python train.py --n_kv_head=12 --activation="gelu" --norm="layernorm" --positions="rope" --rope_base=10000.0 --tie_embeddings=false --parallel_block=true --init_std_qkv=0.0149 --lr=0.00037 --beta1=0.9 --lr_head=0.00435 --final_lr_fraction=0.1 --batch_tokens=131072 --seq_len=1024 --train_tokens=1013000000
MLP neurons of a small language model. Each row is named by its layer, matrix (up: input weights; down: output weights) and neuron, and shows model dimensions 896-991. Each number is 50 + 15 x the weight over its row's rms, rounded and kept within 0 to 99.
After each neuron's rows, "raises" lists the tokens whose logits its output raises most directly, leaving later layers aside; "fires on" lists the tokens most often at its 100 highest values on Wikipedia text that the model never trained on.

L2.up1841:48 56 47 66 74 59 38 77 29 71 54 71 46 55 41 43 54 37 75 34 64 60 26 48 37 49 33 39 29 17 43 35 59 26 74 56 50 42 79 27 39 42 36 34 43 44 33 37 53 74 49 97 48 63 34 49 36 50 30 33 48 32 50 49 67 57 80 47 59 34 57 46 58 43 67 48 51 54 57 29 44 89 48 72 27 51 69 44 37 50 67 55 52 56 71 35
L2.down1841:59 35 46 42 55 63 49 19 62 62 81 49 21 56 56 46 44 54 48 38 62 43 55 47 50 64 19 53 69 25 75 61 20 51 38 46 45 50 24 87 71 52 41 55 80 38 73 81 42 49 53 39 69 46 63 39 59 42 43 99 63 41 57 27 58 45 38 67 52 35 68 36 68 46 73 40 40 38 29 55 42 43 40 51 51 65 74 59 60 43 30 62 71 70 50 68
raises: "4", "3", "1", "5", "0"
fires on: " Jr", "aby", "After", "From", " (\""

L2.up3712:50 41 42 23 42 35 36 57 31 48 60 47 40 58 27 47 54 52 40 41 70 63 38 46 49 61 63 43 38 71 56 62 58 54 59 30 81 24 60 63 30 51 25 49 70 42 46 49 44 25 42 48 52 63 23 51 45 79 77 20 29 58 41 21 43 60 58 25 47 27 48 78 41 40 49 42 45 52 42 51 61 67 42 29 55 16 33 47 32 53 45 32 45 42 69 47
L2.down3712:47 50 75 63 33 57 33 50 48 36 75 27 50 62 55 47 44 42 40 71 64 48 53 65 38 42 39 79 60 45 29 23 66 54 59 35 41 70 59 61 39 46 57 39 44 49 56 64 58 68 55 55 38 53 64 46 71 41 15 35 40 37 58 60 64 51 60 66 53 44 45 40 56 53 52 65 46 51 17 47 24 20 81 59 46 40 71 54 50 42 45 78 60 80 62 48
raises: "3", "6", "4", "5", "2"
fires on: " live", "ays", "ects", " media", " managed", " complex"

L2.up2177:33 62 76 53 76 50 53 64 36 43 37 66 44 31 53 47 53 53 53 45 39 60 30 81 42 50 82 47 48 53 52 62 51 43 46 57 66 76 53 48 27 43 80 08 35 35 44 49 34 73 69 56 51 49 49 44 66 26 59 46 58 36 71 71 52 50 43 61 56 37 52 55 50 38 71 40 50 60 53 33 41 69 58 72 69 13 38 40 37 00 45 29 39 52 81 21
L2.down2177:61 27 37 35 49 34 55 20 51 06 44 31 63 36 68 68 73 49 58 63 79 41 72 39 58 60 23 46 80 36 49 62 45 57 52 65 39 38 45 69 76 54 36 73 55 70 53 62 46 56 11 25 45 41 59 28 86 71 59 66 51 57 50 67 50 52 37 28 58 38 25 53 45 49 38 46 51 40 30 47 41 54 86 45 27 68 69 40 54 77 39 25 72 18 33 76
raises: "8", "6", "0", "9", "7"
fires on: "ux", "iff", " joint", "istic", " Party", " Made"

L2.up3373:40 40 51 58 51 54 38 52 17 37 64 72 22 28 47 48 45 42 87 53 18 61 36 42 28 34 69 37 57 35 67 73 53 35 45 34 50 47 42 63 52 44 51 58 61 72 41 46 60 53 47 47 60 60 47 49 46 43 77 51 50 49 32 35 53 37 52 16 49 65 45 65 29 41 34 58 48 25 49 45 44 48 56 58 38 46 79 42 60 48 40 35 49 50 54 89
L2.down3373:70 69 51 33 52 40 57 29 78 56 50 40 56 62 54 32 41 70 25 70 53 33 41 74 53 82 60 40 49 53 43 50 44 45 48 45 53 42 18 42 67 42 59 51 72 42 65 54 44 48 54 68 57 60 60 43 59 52 45 00 68 48 69 45 39 48 32 61 40 28 64 22 59 46 41 51 38 56 50 47 67 49 42 37 40 54 45 48 51 48 43 69 64 22 32 23
raises: "0", "2", "1", "3", "8"
fires on: " day", " Pro", " least", "Pro", "AF"

L2.up1978:36 36 50 54 40 78 63 44 52 58 40 46 30 46 30 57 47 52 77 66 55 44 62 69 36 34 40 55 15 57 63 39 63 40 48 45 36 26 33 38 41 62 65 34 43 64 63 43 30 19 35 65 56 65 53 59 55 38 39 43 43 63 52 73 41 57 41 42 47 18 48 61 46 40 46 36 37 68 76 71 56 38 65 53 51 28 14 46 71 37 59 61 49 78 50 36
L2.down1978:71 69 45 36 43 33 40 49 51 56 56 63 67 59 78 81 55 45 37 53 52 43 36 46 42 71 30 55 73 31 37 48 51 55 51 47 76 78 59 57 48 35 30 63 51 18 52 51 51 53 49 35 51 37 57 67 56 52 51 54 42 46 51 40 48 39 36 17 30 58 38 26 38 36 57 79 63 33 04 57 51 76 46 15 65 74 44 55 51 63 80 56 65 67 44 63
raises: "4", "3", "1", "5", "6"
fires on: " Jr", " Raj", " cost", " Bank", " either", "rum"

L2.up1881:53 34 47 52 59 53 73 92 35 41 40 46 52 35 56 46 45 34 30 58 85 70 46 46 51 38 73 35 55 60 34 51 92 36 63 88 40 48 61 40 30 72 62 18 54 34 35 43 28 51 41 69 54 47 46 47 46 45 54 47 44 45 69 67 52 67 73 49 75 52 57 34 38 66 15 36 24 69 59 64 55 33 48 65 56 49 54 71 44 41 53 47 70 50 84 42
L2.down1881:43 65 53 64 47 51 41 28 42 54 46 65 48 75 51 71 61 81 47 33 48 44 75 60 67 85 35 47 53 56 88 49 41 61 29 30 68 33 37 60 77 43 41 61 54 55 93 65 51 46 23 36 20 41 73 44 53 47 42 83 50 52 19 19 39 49 06 60 58 29 33 55 71 34 70 41 55 17 14 54 52 66 52 34 36 76 48 26 50 64 49 36 48 46 24 59
raises: "8", "0", "3", "9", "7"
fires on: "1", " Racing", " Nag", " Cultural", " Liga", " Barn"

L2.up1130:53 73 67 62 41 56 49 53 51 58 37 51 84 28 93 26 43 54 36 48 57 81 51 39 60 12 30 11 62 53 63 52 21 51 51 37 35 30 69 24 68 70 52 75 82 51 44 44 51 39 59 75 58 44 52 61 38 44 49 61 38 64 69 64 42 44 28 51 48 73 45 23 53 51 65 28 43 56 32 58 72 33 64 34 81 69 53 60 40 73 57 12 73 67 41 76
L2.down1130:57 29 38 36 56 65 34 48 63 66 67 44 13 47 49 42 34 31 58 61 49 52 48 62 36 63 47 78 64 26 56 32 61 54 58 51 64 65 37 74 59 56 55 40 52 58 57 59 79 60 45 25 60 47 52 37 54 55 41 00 64 32 44 57 66 60 78 44 46 71 31 62 46 47 27 91 47 38 54 28 41 59 40 27 14 44 66 56 68 36 60 52 34 55 48 21
raises: "8", "9", "7", "0", "6"
fires on: "ial", "ational", " elected", " instead", " here", "ser"

L2.up3178:43 65 72 64 63 47 16 32 56 39 77 45 75 31 52 78 48 44 56 49 50 38 27 58 41 00 60 61 47 44 23 49 66 42 83 66 67 62 63 75 49 62 49 21 40 26 48 43 71 67 33 60 71 76 37 54 42 49 46 42 49 38 65 60 39 58 67 54 16 47 39 39 42 46 41 80 67 51 76 35 43 52 66 71 19 43 16 66 49 20 58 71 31 32 63 10
L2.down3178:53 45 25 56 32 35 66 48 58 44 09 61 42 39 40 65 43 69 28 44 55 45 54 46 39 97 72 53 63 38 77 65 33 48 36 54 43 59 50 50 66 39 39 81 62 51 64 68 44 48 51 48 62 48 57 20 43 52 48 26 41 70 40 59 46 46 37 40 66 59 32 23 54 60 60 40 56 61 35 46 61 80 33 27 64 84 65 36 51 69 36 44 72 37 33 75
raises: "7", "8", "6", " billion", "5"
fires on: "ene", "imb", "ess", " vocal", " Kiss", " pat"

L2.up4004:73 28 51 69 50 46 57 36 51 49 71 25 21 52 74 52 53 68 43 50 50 65 44 55 40 47 61 85 77 53 66 99 53 93 63 51 77 20 31 52 44 51 63 45 61 60 43 69 52 56 66 76 37 48 59 42 64 35 73 42 56 51 58 46 58 40 51 34 65 77 38 73 49 61 39 50 71 47 12 38 54 58 12 75 58 65 67 80 54 61 42 33 56 37 51 41
L2.down4004:39 63 39 35 58 56 43 35 68 20 65 78 55 51 38 76 52 43 54 36 67 54 61 34 39 56 08 29 52 59 41 19 21 33 37 25 67 68 50 72 50 61 47 34 40 40 66 58 35 24 17 19 58 61 57 33 75 47 45 64 44 36 32 65 75 46 53 53 38 28 37 43 53 42 54 43 39 75 51 58 81 52 68 14 54 69 24 47 31 55 60 84 51 42 33 56
raises: "1", "0", "2", "3", "4"
fires on: " due", " led", " do", " sim", " wide", " reflect"

L2.up936:49 94 48 55 63 40 40 85 76 38 37 75 63 29 50 33 65 68 57 49 60 42 34 32 66 57 68 77 30 64 66 60 50 39 48 40 42 81 57 47 43 48 38 19 46 64 61 47 57 36 51 61 46 40 69 50 58 14 39 42 61 81 02 74 50 38 31 47 53 47 38 60 43 23 63 21 47 27 26 57 31 38 55 71 59 58 49 73 24 10 56 68 33 55 58 61
L2.down936:47 61 66 38 34 45 46 40 53 31 73 33 46 43 54 29 45 53 38 76 37 40 42 73 54 53 44 71 59 35 76 45 66 52 53 57 54 32 42 24 40 43 53 69 45 24 53 56 42 17 43 78 46 69 36 44 51 68 71 00 61 48 66 45 50 58 67 49 53 60 48 51 60 50 61 71 41 37 44 43 72 60 39 52 42 44 66 59 76 65 55 35 42 52 55 27
raises: "0", "3", "1", "2", "6"
fires on: "eng", "ang", "ras", "anced", "ene", " Operations"

L2.up3248:34 25 47 54 44 50 24 27 78 50 55 63 50 31 43 51 34 72 67 49 63 40 39 49 41 27 55 40 46 24 45 24 58 73 61 67 36 59 32 52 42 57 50 36 77 57 74 46 72 62 25 42 18 57 33 58 56 62 39 61 42 56 38 62 48 58 33 30 57 61 51 45 61 71 52 54 63 62 46 52 30 62 68 53 36 55 42 60 60 39 59 31 36 27 70 33
L2.down3248:41 60 40 75 50 20 44 65 73 23 48 56 36 61 70 71 43 36 43 46 41 44 55 39 39 55 17 44 53 44 55 85 42 41 49 44 60 60 50 70 85 58 33 74 31 47 37 42 59 45 47 38 58 44 63 50 32 52 57 21 58 38 33 47 57 50 39 47 43 22 44 73 48 30 50 41 32 44 30 60 41 31 46 23 36 72 51 31 57 63 26 65 57 47 22 64
raises: "8", "5", "6", "9", "7"
fires on: "onna", " Cam", " Summer", "illa", " guitar"

L2.up957:34 74 45 61 66 52 65 50 46 34 36 43 35 49 28 40 66 27 71 31 44 61 20 44 33 49 33 41 70 45 50 81 42 47 44 47 48 61 60 22 30 31 41 58 62 30 45 21 57 30 65 52 57 62 74 50 36 60 54 28 61 27 57 48 32 38 48 72 49 63 73 58 42 63 64 43 37 72 42 65 35 37 59 54 43 39 80 56 42 51 76 30 48 56 29 59
L2.down957:62 50 36 47 26 59 37 27 68 81 34 60 68 41 60 73 46 40 36 46 39 39 50 35 47 29 34 43 65 51 49 49 51 40 44 27 48 54 33 82 65 67 44 55 39 27 73 53 53 28 30 42 39 44 34 47 57 53 39 34 46 53 49 22 68 37 55 37 38 59 52 63 23 47 43 73 60 42 23 60 49 45 34 40 26 65 45 53 50 65 47 38 55 45 52 51
raises: "5", "4", "1", "3", "9"
fires on: "ont", "ene", "uf", " book", "IT", "ushed"

L2.up1232:40 36 92 42 46 42 61 62 49 40 74 65 46 59 50 24 68 88 72 38 75 44 62 48 42 49 60 40 32 75 25 51 28 42 80 66 54 43 59 54 46 54 56 68 45 58 63 48 59 15 58 54 60 58 40 64 53 56 63 46 34 61 54 18 78 75 56 32 48 63 54 43 54 51 65 59 36 39 58 46 31 45 35 55 81 43 41 22 36 61 53 15 43 50 36 54
L2.down1232:53 40 53 42 44 39 66 46 65 51 54 58 66 58 48 59 55 51 49 32 18 82 63 66 47 69 44 56 62 58 42 59 31 63 59 59 30 40 46 50 69 34 37 45 51 62 44 34 77 51 35 60 54 34 44 15 40 35 45 99 57 31 47 31 66 52 26 43 55 46 65 31 69 38 67 62 61 45 27 54 70 39 81 49 65 67 42 68 55 54 59 55 45 45 39 61
raises: "1", "2", "4", "0", "5"
fires on: "_{", "^{", " (−", "{", " −"

L2.up2100:22 50 42 50 47 57 56 40 50 51 66 39 74 70 40 53 63 65 76 51 46 47 37 55 40 61 58 66 40 56 35 76 39 61 66 59 53 31 71 12 40 42 44 54 51 62 30 45 35 78 05 50 50 35 65 49 51 69 41 60 39 37 44 54 49 58 38 73 48 45 75 54 56 64 47 72 28 54 48 52 32 45 53 52 51 42 56 50 23 38 26 47 34 46 27 62
L2.down2100:48 61 37 46 53 42 58 57 47 40 51 57 61 61 43 30 54 41 47 73 42 52 59 55 38 67 44 31 64 31 60 59 38 54 30 60 57 59 45 55 45 53 60 29 49 46 52 51 50 53 82 88 48 48 43 31 38 39 53 00 39 22 44 21 45 40 34 44 24 69 40 48 23 57 36 39 59 53 36 63 55 50 54 38 62 39 73 41 57 53 51 82 58 54 54 38
raises: "9", "1", "8", "5", "4"
fires on: "ș", "asc", "ff", "bl", "č", "af"